{"n_layer": 10, "d_model": 320, "n_head": 5, "n_kv_head": 5, "head_dim": 64, "d_mlp": 1280, "vocab_size": 5233, "activation": "tanh_gelu", "norm": "layernorm", "norm_place": "pre", "norm_eps": 1e-05, "positions": "learned", "qk_norm": false, "attn_scale": 0.125, "bias": "qkv", "tie_embeddings": false, "parallel_block": false, "init": "normal", "init_std_qkv": 0.0145, "init_std_o": 0.00325, "init_std_up": 0.0145, "init_std_down": 0.00325, "optimizer": "muon_variant", "lr": 0.00235, "lr_mult_down": 2.0, "beta1": 0.9, "lr_head": 0.00825, "grad_clip": 1.0, "warmup_steps": 200, "schedule": "wsd", "decay_fraction": 0.621, "decay_shape": "sqrt", "final_lr_fraction": 0.0, "batch_tokens": 131072, "seq_len": 1024, "doc_mask": true, "train_tokens": 1085000000, "steps": 8278, "dataset": "wikipedia_en"}
MLP neurons of a small language model. Each row is named by its layer, matrix (up: input weights) and neuron, and shows model dimensions 0-159. Each number is 500 + 50 x the weight over its row's rms, rounded and kept within 0 to 999. Numbers have three digits each.
A block is one neuron, or neurons of one layer that tend to fire together. Before each block is what it responds to, as a language model described it from the Wikipedia text at the highest values.

Responds to: Inside personal names. The first piece of a surname or the middle-initial period right after a given name, as in Fred J. Pearce, Meryl St-reep, Thomas B-ouch; also inner words of club or song titles.
L5.up130:537460550474531539510533467539497530441573552508572480516541461426543471470476482504373551572484532427470522571524412469468466480535565573501564448496570510506520456538533635495520516485465494515525639540442452471527472526519474554540433488613518541579506499441447554472527489454467555415493517487513503471492566453508503570544507544553524441640587510500502541498621509472465402409462480545468546498509619608543471432621515483476591574458457556454508547577452502513533506548481515
L5.up473:518515574592471597570470543486545552394509594538529482525461432521459466497447382429476533585537507542467517481456445515524415471407457630548441497499511548463473542444492507421553525544605498509531539556457498474496466496473465460488557532473483540513475527482453442643414476499455431461424541510486460501486532449456570495449573547501493591487507494536482468479426438476487467475561439453661546437517577471588485521545414474562532493545573518433601512563482481498486467543486513
L5.up1145:498444531539436484484529461563488479532537603520539548504478442515560527457459500540435533563423508490482451554458555469483491562440533591527528434489512539475520494435527440496494509559545516553494520610442565420520571390596448531550480474478447490529473455393483472496531446413513499456460517542560474432431521452578548487495514521488537539578449442569506539497513485468597437422509565516517491503492562515545482503602427394544550629442473494504413457540466450548453553488564525
L5.up1252:446474537533503500588472624542490532524561582445495576511549515517495512454471432532482479475449553481494490477395475462456440459492513487528430467501556547447498508397520539606460495526477455459509642408517464429496481525447464501513441545568553555557499571510446480493463512464502576364566499350522474519521553513520543439445568540555538489555557453566549366436479523507532489460587437473555540543449492454507443437496505431465537565450505508399517399505534600533560508548380463

Responds to: Leading digits of numbers. The first digit of a number, usually after a space or hyphen: COVID-19, day numbers after a month, years, model codes like B-1, scores.
L5.up118:462515598538406533436521448440513506481565517557487475482606531491406486522500457529477462431488472455447488547459494546546490491630472484570566524556544498540398526529444498377481435533567446475551498552587460433569478449361570530486487513493576493486502523439526547554559470583397387478482422558472470539513538578575568476487543472391364508573461586505458620510542429522477449552549456528466496521441509473421456524506508507524464484519478472558565430517522524504470437520438503
L5.up373:547527548562522440485508434483498493491570479471540478590549493571489363522473410453408425525510465470518456556560482480475533535471572459557594457473453532459544555587546525470440427472497445507604573521508494541518561509463506506454433549519495387491487447485560473530485453463514386464456487586358522526453559537532516473535492553544430460430520525484488458539546553597441482527403478442433420467485443556481521588561485483575526503446505497513526468458493493449605508525579489
L5.up978:511546557453459550605502472455546481509512469512462548465572487522520458524473526460492482451510419501498556439470489466562464424420440526509537525469530563600536519514571545482469496503577483592523462470454545514435533539490443617406517460464474455439524475464459548513527521523473514566495543483441420583511494551553537471519531609497496511509447406537443488433474405549459395552381384512458464513552502528485449476582504507548598494513514491442471482489430610406472529559479447
L5.up998:485560525497471603514566553504464472510434583564589523473528482507503496487538498608492408536476473418562455568441461490567485466507481476559547403545548470535495563578546480507520525522485484542586491548532508520529557527452592548488450585545504477466487432438481478491549483562476367551540564582460489478501519530519406571507494567527495551463456477530474467484517452500402423550488489451550503459570483480550443431531529444569447559462506428472420485478492445476557490495519640

Responds to: Word-completing pieces, month names. Mid-word pieces that complete a word (ero in Nero, ensus, ides, ell), plus month names in dates (18 February) and medalist after gold or bronze.
L2.up749:436503501536499445461437521449520496512502473477516616491454487491528594532497351519443439445511408434515376520446504492508516526436518477494507460477459536512570525507495531571461407564487525424427500387525613493436419447524458477507501527419470499528533501512451523540442524508431401527588471503478576509484501454492491431457440503470518649465406489532502598575404463478444476579484508499516489479513553555554532542499428543538511518566547488475524533460476435574545527565456447

Responds to: First-name completion pieces. Word pieces that finish a person's first name just before the surname, often in tables, credits and lists, such as Jos-h-ua, Dann-y, Char-les; sometimes other multi-piece proper nouns like Lauder-d-ale.
L7.up79:501432585470472563612488470555510417459542458458492454546476479481498427512532388525495413532484377498462581483530572464455499471515555508528490393460494523398404479523464529494505622414517447480515563597540401537448455526541523519501517550446408475543501581540542474519444535610508517558600514480452504541481546476405511554502508525504458530503483420558534479510518539547490427530433496460502505499470491617563422593493450392571478472509503491459564441522591404466461526451521473
L7.up117:491466470567515532533546552589415538427498476521475411561500520461516562519502535442468516517502524576431522509456513449531524467576542557510504548549558558573479530448400484530525419498489486521459447472540529573551489570504498461405504477469517576484497548445513472611433465486568532452508523487484463457522571530530587376553490448619448552461455540483531418496560508560463493495490564453531511551482554526497552473501474457477497505469557565461474586488414407522445499459493513
L7.up395:465413548433439618415445486568484521453470578478545521507465518511481439456509582416492530549508516442484465436441431436565631493495441488487541464526437584458463437415457471468544562509483446470613472507479471426467493458477551530437518515393522526497604528517520559556506542505483467600518547474579549503505500438477485446555566538487559463480536499455587478435431661504490480503541494493436441483513518535515432512413496504563532406405492516483562541514580544514447583524502540
L7.up418:446499492516545520584566566547465514547474538496456460561429484437570575502409479527426502512450465521462469422477461380430544499517534503426476509511534562464518520484552621443530602462517499414588485494434406426405433550421564531402510537481445535464497519404568472504414501541562432497524532492555525427432574500459532542455490557483531547447484522515460487511482538433534547416442436534578599461540522558540432463505630548520453487496537558492480420518593487530472525491491545
L7.up440:454477428507563454527547446527520493528513491541563492516522444601518528479450481502472508463567437539469592410566553463457499521474440501451480526485473503509548481547544535557549480450404362515520436449519460508479449544586469482435435489455575466443596578446380443521587473481612472515533486556506598490430562502500571558552430457494485506516461403532576553437483514446554503462484641567548508525458525455507586547498430598497397515503448326427482493405513501520564488452506551
L7.up492:489557558529501527517510595502525533400539627527509467543489473489481442459545476487531440489475623512423533571518418441462527515535488626496504502501505514538581498491605491426533486501485475543458503434549427527487461541458449470457474421541536503469515457522535575441568381415514498478467604479613593541515502522491529489440624395571519493547565478526503555565421496461453521428493492495551633511464528475560458468527483452520568474462549464471409438446395558520429534405515488
L7.up649:411545469446504486498573486527512474438480514544582562521428459561508511434542569412478599599463466598487484466430495483586519401495562502524472496531507490475415473527549466582542485555507550554550482560527539495531488570542556410483493529512462492442510474530564486419541440515426468465471486457507481563518574426592491439503502480481452572528564443487516428525426526485464515421529459520543527518533472511479548509514384487518485424417471455582525421497472447404573444590592515
L7.up689:459559519489587506546561541498517546583535556482513463529493529590432515421508457484495544595480441398376555480549515404490509436394467539563486487575432542439570572485497520459531551543529420434580483553528394490485563540495616508434464647474478547486515502431493592471477509533457528487536508499445540549495558435510402498479403576534481512415467469441631516502501546541483561460510547456539515478488418576539455470540518497494544530532581442585501472425498476521426488477588573
L7.up732:432511505575511470477581564524467581461396567464527525477526459540473457537536527438538518525577516490528495514484476424536535418437523455489535401487514498429457560522527473611574517535621491589481485545553531574437477458542478467548452531501565499570484533460541482425532482388506499463508526537455443492411567462546516385444426540492550585489570444537543582482495542468502563446541512546512469500388514494547444509519559466482456597557504544474551466461535459498495468522466385
L7.up765:454500449402527542436510402478494541577575454549531530604558470508450533477487485558560553424464418474530568449475578432470497480473546483496496497508524458521580497535489563478539443473527528501569525543472398527447523390436513538431433571541424556547502486405563503436439497410492435418554530545525546536447533523500489470538530518475449557480496533474640427454494496513600563464483523444483521529413561553482501483454545520476474447508522549606480475517463511472508531416491603
L7.up854:434551538486549489501532486608402531424484548472550431428468499594461638573501510494514461475541510470464538582421557529423461504443498584556448453483374479524426469473399529440502591518501516479506556472443429534440461466587498408429453561482575434572553565493516549481509435541527433443535520545451464444538538470561563556428495497450438526477566511483541480468543553596404448542518519443537539476549562519533509482510449569467513556535545502489476509533504564502464488524439543
L7.up869:364488464488478529562538464532454513503523508523499585498500527562421608538505530459565495549500466447493602488483544453521561561494474458566480505443486529488486471501498490453535513529524568411507608538485554490454519478518456542415528574471454420458532515443566550490414429484503484546480563512465430512429592549503520485517494542415530464465385497486579470598505511535486570463491424431457490545535487533461493536603482528501579395439475455522549471482480509548515426458530461
L7.up887:537492488474521478405459620502432520521476535471530516434439481469519528540460514449492496519456477617504490483519484496471529493489467569525495510529525530463534546503491445497471512520508426565546478480453447546462570526473419570401512450481489668543552441468467539473498521573510516479490491557497501471531545388540453459534477517532490501444490463558535507436532522465606465530530503570533466524456474562497473498405547432578407536511627399498483530442532534503495511442605494
L7.up896:477481469590524515398555490489478497485405513530418546569488436477413476500513582423503515475592471603467529404477499475512514420573415498493528496552535498494493501491419468544472442585535497538612480496510461503556490582513507577531493537496483507533513588494544444538447461560510406424466482558469484480456485460397498518511502503488476433423533475497496510455384468492552486499460433619492420565561477452524565594519470513420558526459473553511507533462486507491497582473394593
L7.up1029:476577445551494525579464494496499533549585543515455470551412528489545472529389614408499494483552537515448427487565503474476485535551573486462394443580485516499516542499571521519457479480535476487504474425531541501468572521506515569436518518447572542539440475472430496571527552569568534492624530467488476452440550441506484487476442487559441557528579464521582451518555543449516575516453490508480516551553503516504470472481604486492500450490489498508446528440388481654423417515585522
L7.up1191:438522428478469426466558515494553549522508547451486488502469442573509454480602492352507468526505563553475544568439468462544443582444470497539481490537562515429477522492523513491445469517528423460497412458577517528460514420491452499486527487442486549573491554469551516536483459519497428492445572481453467544613494443450413439457395560486501452473433586545541479490500541497626541458472570440440480487497486579522435395472489503482612563491488499460539546521503419521440556476489466

Responds to: Mid-word subword fragments. Word-internal pieces that continue a word already begun, often in names or compounds, such as -ate in moderate/Interstate, -gr in integrity/Evergrande, -ast in Cast/Past.
L2.up1065:509525460468551444435441451532503444519470524477593528400468496456457528555487430488560531554496572529504395565514472537529493531447536492534516549524470560429498524543581375524555441539545476591438515384471460473476433447489532461512500573464527459522457519475595624488530574434446479485500453470434480406561472458474516534317543567505614612526506396424483585557476524482514432540436580428579494562546556593576408505536430578519455501474452448460525516461511480531532573543533541

Responds to: Mid-word fragments after h/ph/m. Second word-piece of a word split oddly, right after an onset like h, H, ph, m or Schm, as in h-ol-iday, Ph-o-enix, Schm-id-t, hym-n-s.
L7.up90:488521538514561494480566489534511397575488602459480527452529529491563409533421442422498417557504446443572482479548568448529474553468518618442373530508480427535520490486586506477515440438541505442534605575544499493540503441552523504488526517556408522547499516540442515443493561443496439502522457489577527492465422563484504557452511441387463495502529501516563538521492536569480460513479500522528510610401535542435498405366410547497501403451417499492531416469542426523529587526476464
L7.up101:497584503470494447536560606502442524478492420518541490633491480441485414552417437516413470509490348500583488484480545453389473488497474524488444533435464527407502448479527587468411525501514511506509429442496580523590524486498498499550453595516570407471502521494543498431516421494514517466509521511455523529405437543517553383496420567533502453577588509558501498471549494538556525560549505533480523475542500487536509564487520499578490511459593482513450484465413502396487476490488511
L7.up134:477482562506510654497484408483446558518503532499375510451444391409534492560527546433408428562478469441494478423445487478430499464436482545572457506446506511441529527498488454551476563434493467521483426544504574589531552634469509510475506427510547487462511478485466539518482458498466494574462505625439496529403527487474506585496495501500491395472540479465538482482514483514454586549557551459487472525494487532552600512515524457440609514514553557498494587529571503490555526502478482
L7.up144:498595442464531587464483448529528446517419500488516484507442524470522448525463614533479481524523551489444456521419488508470523423486514536397529434581457501535467502486477458479468528480461428526524518495437501574559525540365584463512486538471529529528486487520532506547467525610645462426443559419416665471403530430428541579442497493478596517528465408515442459439487481501532473438492468472542423414480518417515529544515493456550505451537494541535489527468475514431511460580571558
L7.up170:489398410545419547432399471483518414556558594501467374465441447462571584498482527570560465560433528462480567456469531508462527459626464553477612503576504577562460532500574413499400620449516482364583466529591525552512520434451422532544531523587485537573483551554462549491480498534532557484505438545488460498464539471505465537537459488436514413421507507493508473512437488516530479500466587500542501542524492451546522452586463464540555470627474563464530499504484556496463570513509559
L7.up171:496414496474501526507598518470419596468482522510499527486473529448496494491613485533536479483545379532481522515446542597495516511519515543484533573550482457465555397532484551487489480450502484542575477385552476423500506532487493457538472513526552451406444470487433485406436487519606582459596516498423450417495545410493545488442527498445405553511583526534533428506558457510557515586481517490435400622525463467458538493427445481639624504405556507546538572479545468494437452480588524
L7.up291:444526591579578432480467463451493389530505591458476400392497519492464459488499481508521451469546493467557552504558446467496532419513508533487543596539540573452488505572525443508426509485533503467563515460506505638473490399514479557525563582567529461506540538499498355465520566480470506540526467443384544550462509549507496502475403580452457480545578463537472480508561437512523488503518457494508525462547499538462471535457554515463496538498581405435457567499448548446432456464483508
L7.up335:442600445425551468527529485495516460502542493440423480431567488493517445472522500441490572570549543524507501466577596486521481597438564400573442498476497436573461517470467452435541437527568517476553490497527474543492439475512446475472541533431507517549471557480502526589496483575506612462464571501548478459536391427430544458467492597502539533487495530478450492519529512465508554550489428543525476449531434454517467538541489505466432484543548431491481480497440494538517506508532476
L7.up376:522568498471543587429577486535426508523480521484447456523506529479519455411486591507439410481533515480545415435477511462478488488451539471584533471545491472441449505557489483395498506490424599513440436463428574472522455544514416504464519586514511463534480558409498533518603409622512373536465521556454581557471444571519450515507450548508575355441612480530508481497491454365506588550534495581445504447454536479479517496533533530544510484540467503490501462475501555465555578552539482
L7.up378:490534537467582478511569561519451402566533498402497533460453443540559550461534446497462382538445618508557396504538506519470514462511521541486503505509533449444481591490475544442557469473457525492409568578527580509535484438529458482459490491577466511465458555465459561503517443515559488481556524475446555563440506425442555541409431489452561518549503544484483527495493427411472422530489466443500470555486456507596559424520511508619437441488512500488467540567614530437480497573473521
L7.up565:421444507483432611428396499463543426623448536506478495541457468450535489492547515437493407606541455423518502508434548527560491491496542442404454594559495545441530515482485588434399481478439547475565477577499521571497524546489523557554601615513478510453439559483441484468536545590573617463471498507394480497537427495523451511463434511432502498509510492510512514543499505502553485522437492509404471500443460590588577544506525474533519498462605501569553487438490477399489575531479447
L7.up672:479468454521510496495451364579569463555544543512454529445471513409523433505493500589499512502522522392492442591492479450462491446530509503501591565475461515531522516509504531379461540503509474460423591417473433453458559465488533419611532546525466487407466457515501486471594410538525517384520451580424547386561439588502498515560551521397542498465360522529477480446519477476521483511483482483517519446481536561474505527524549452608527457474546575570571543399514620519453587536575518
L7.up675:482479490519495567400571414583508516497522596580491464612463513497522504430483501592472512559480459416524501511548518417445589467437532447510461486442374444485494626544546542608514500464499500421480433472426562541570547455487397376532494573431457526507515445620464504537508424507524549449443504469566502477529455497404567478507501431442565453504571483514452438508534455445489546509510471419515534529480518454519584433536522455494493389469537624508512530484560540462513491505585427
L7.up752:496495553485573455492413547529485541484399482480467413473492558502433543374577557403550517521516473488572498566425456517522491542523523557428538514340543467489526445470509515530497547592532509533425584489462514531549500566420415450444354590550506566544420432615452575547494380547581534503602523528489467474470487432482496423544487432449566439543459531602538477608492527484450518508429496526548512558514561506445436517533517480539558445580516468448501453532559536507519475503452539
L7.up1062:530515482500589500519507442528413562456493524519491532573583482494532511506493558455528441505501416512546489577494601564490509409462498545465435544467512472492559463579510471594399505458583454414471458518478599514489492442457541464531407524513479378446443439553494547530480542566538473498514547493440493536538554420504497514533405424446414482492494428488466608544542497439536455453491516490434483373533580568678486454485535574492556456519435569599543573496493537500500542484549454
L7.up1162:536403544449481495538624475499488467474522542533572478461520559487517519459563576527542558484463557505616544466475545548435482448525446510474446403508463480470448473503559485548416618385604508463570473472504567504538537521511462504501585548492515508550492505554439473443612437573556542463455508557555493489475408438526510454452402579483497427546513481548484584491608454526489541505548495475452518465422431512520537423437398524495498517444613549505450520492572526442492529521536472

Responds to: Second word-piece fragments. The second piece of a word split after a short opening fragment, mostly in proper names and places, such as I-ra-q, Pre-t-oria, I-l-lyricum.
L5.up47:513543571519503483503493407472519412476534461491525554417470522504502584500470432466495514585526599499488538459554625499502550503506523506501493490579507547484404515504440453493483409415551432474502493550495537513529528399501560539433526528458437539433499446552430404570443528521541543524386358447504448531463525599508487533471562473571406569459467469594483470507548443497484498504458535459541403436396516438498581541428535520472474475558471483429457459529487538458492493437523576
L5.up839:506537538546433403462531507519484416500458485596511487494520479504483436462567542473468465500390452515523528450616543478503449518522497507436506512532592539511533533457534521532437489446451425528523482471490496512470506434424502518462450426489570527529488597520461464514554437589513509472490603540480509493519462508541466509455510526505467439520444475506462479484497578444445517493475619525489547564564489477523498528424489429485528440448634485468494434526512463501548525592442595
L5.up877:521492462483439478445451495505384508434559483484400534438416459461548551493574454498566493561504585557512430572509514481505500484576428583472442475553502533450502500586543447555456498457564603446500532415591497557488469446547504515627395507509472574540472516548483446437418506521519493353487564485432465451499423549517543497490491502396550489519544504505458497541539566527512483426491464480531561507498471517623571486459509507592542537572454501452586472558440441480567487445514622
L5.up1089:506438424531571534537517496459443494601522471489349545465576591579434516452566537572491468508466576500446532617510542537513470543507512389460549489466550604465465556369538504464421435399519489502409534449546525420534427472510633503557462437521411488423446576462394444468561541577511490442496529500404423480487525468529547476451577497499454440503500529488485557495531536518509597501450447389551550465458504538497506551480579521478522476460503534622481471531509490509523547503472472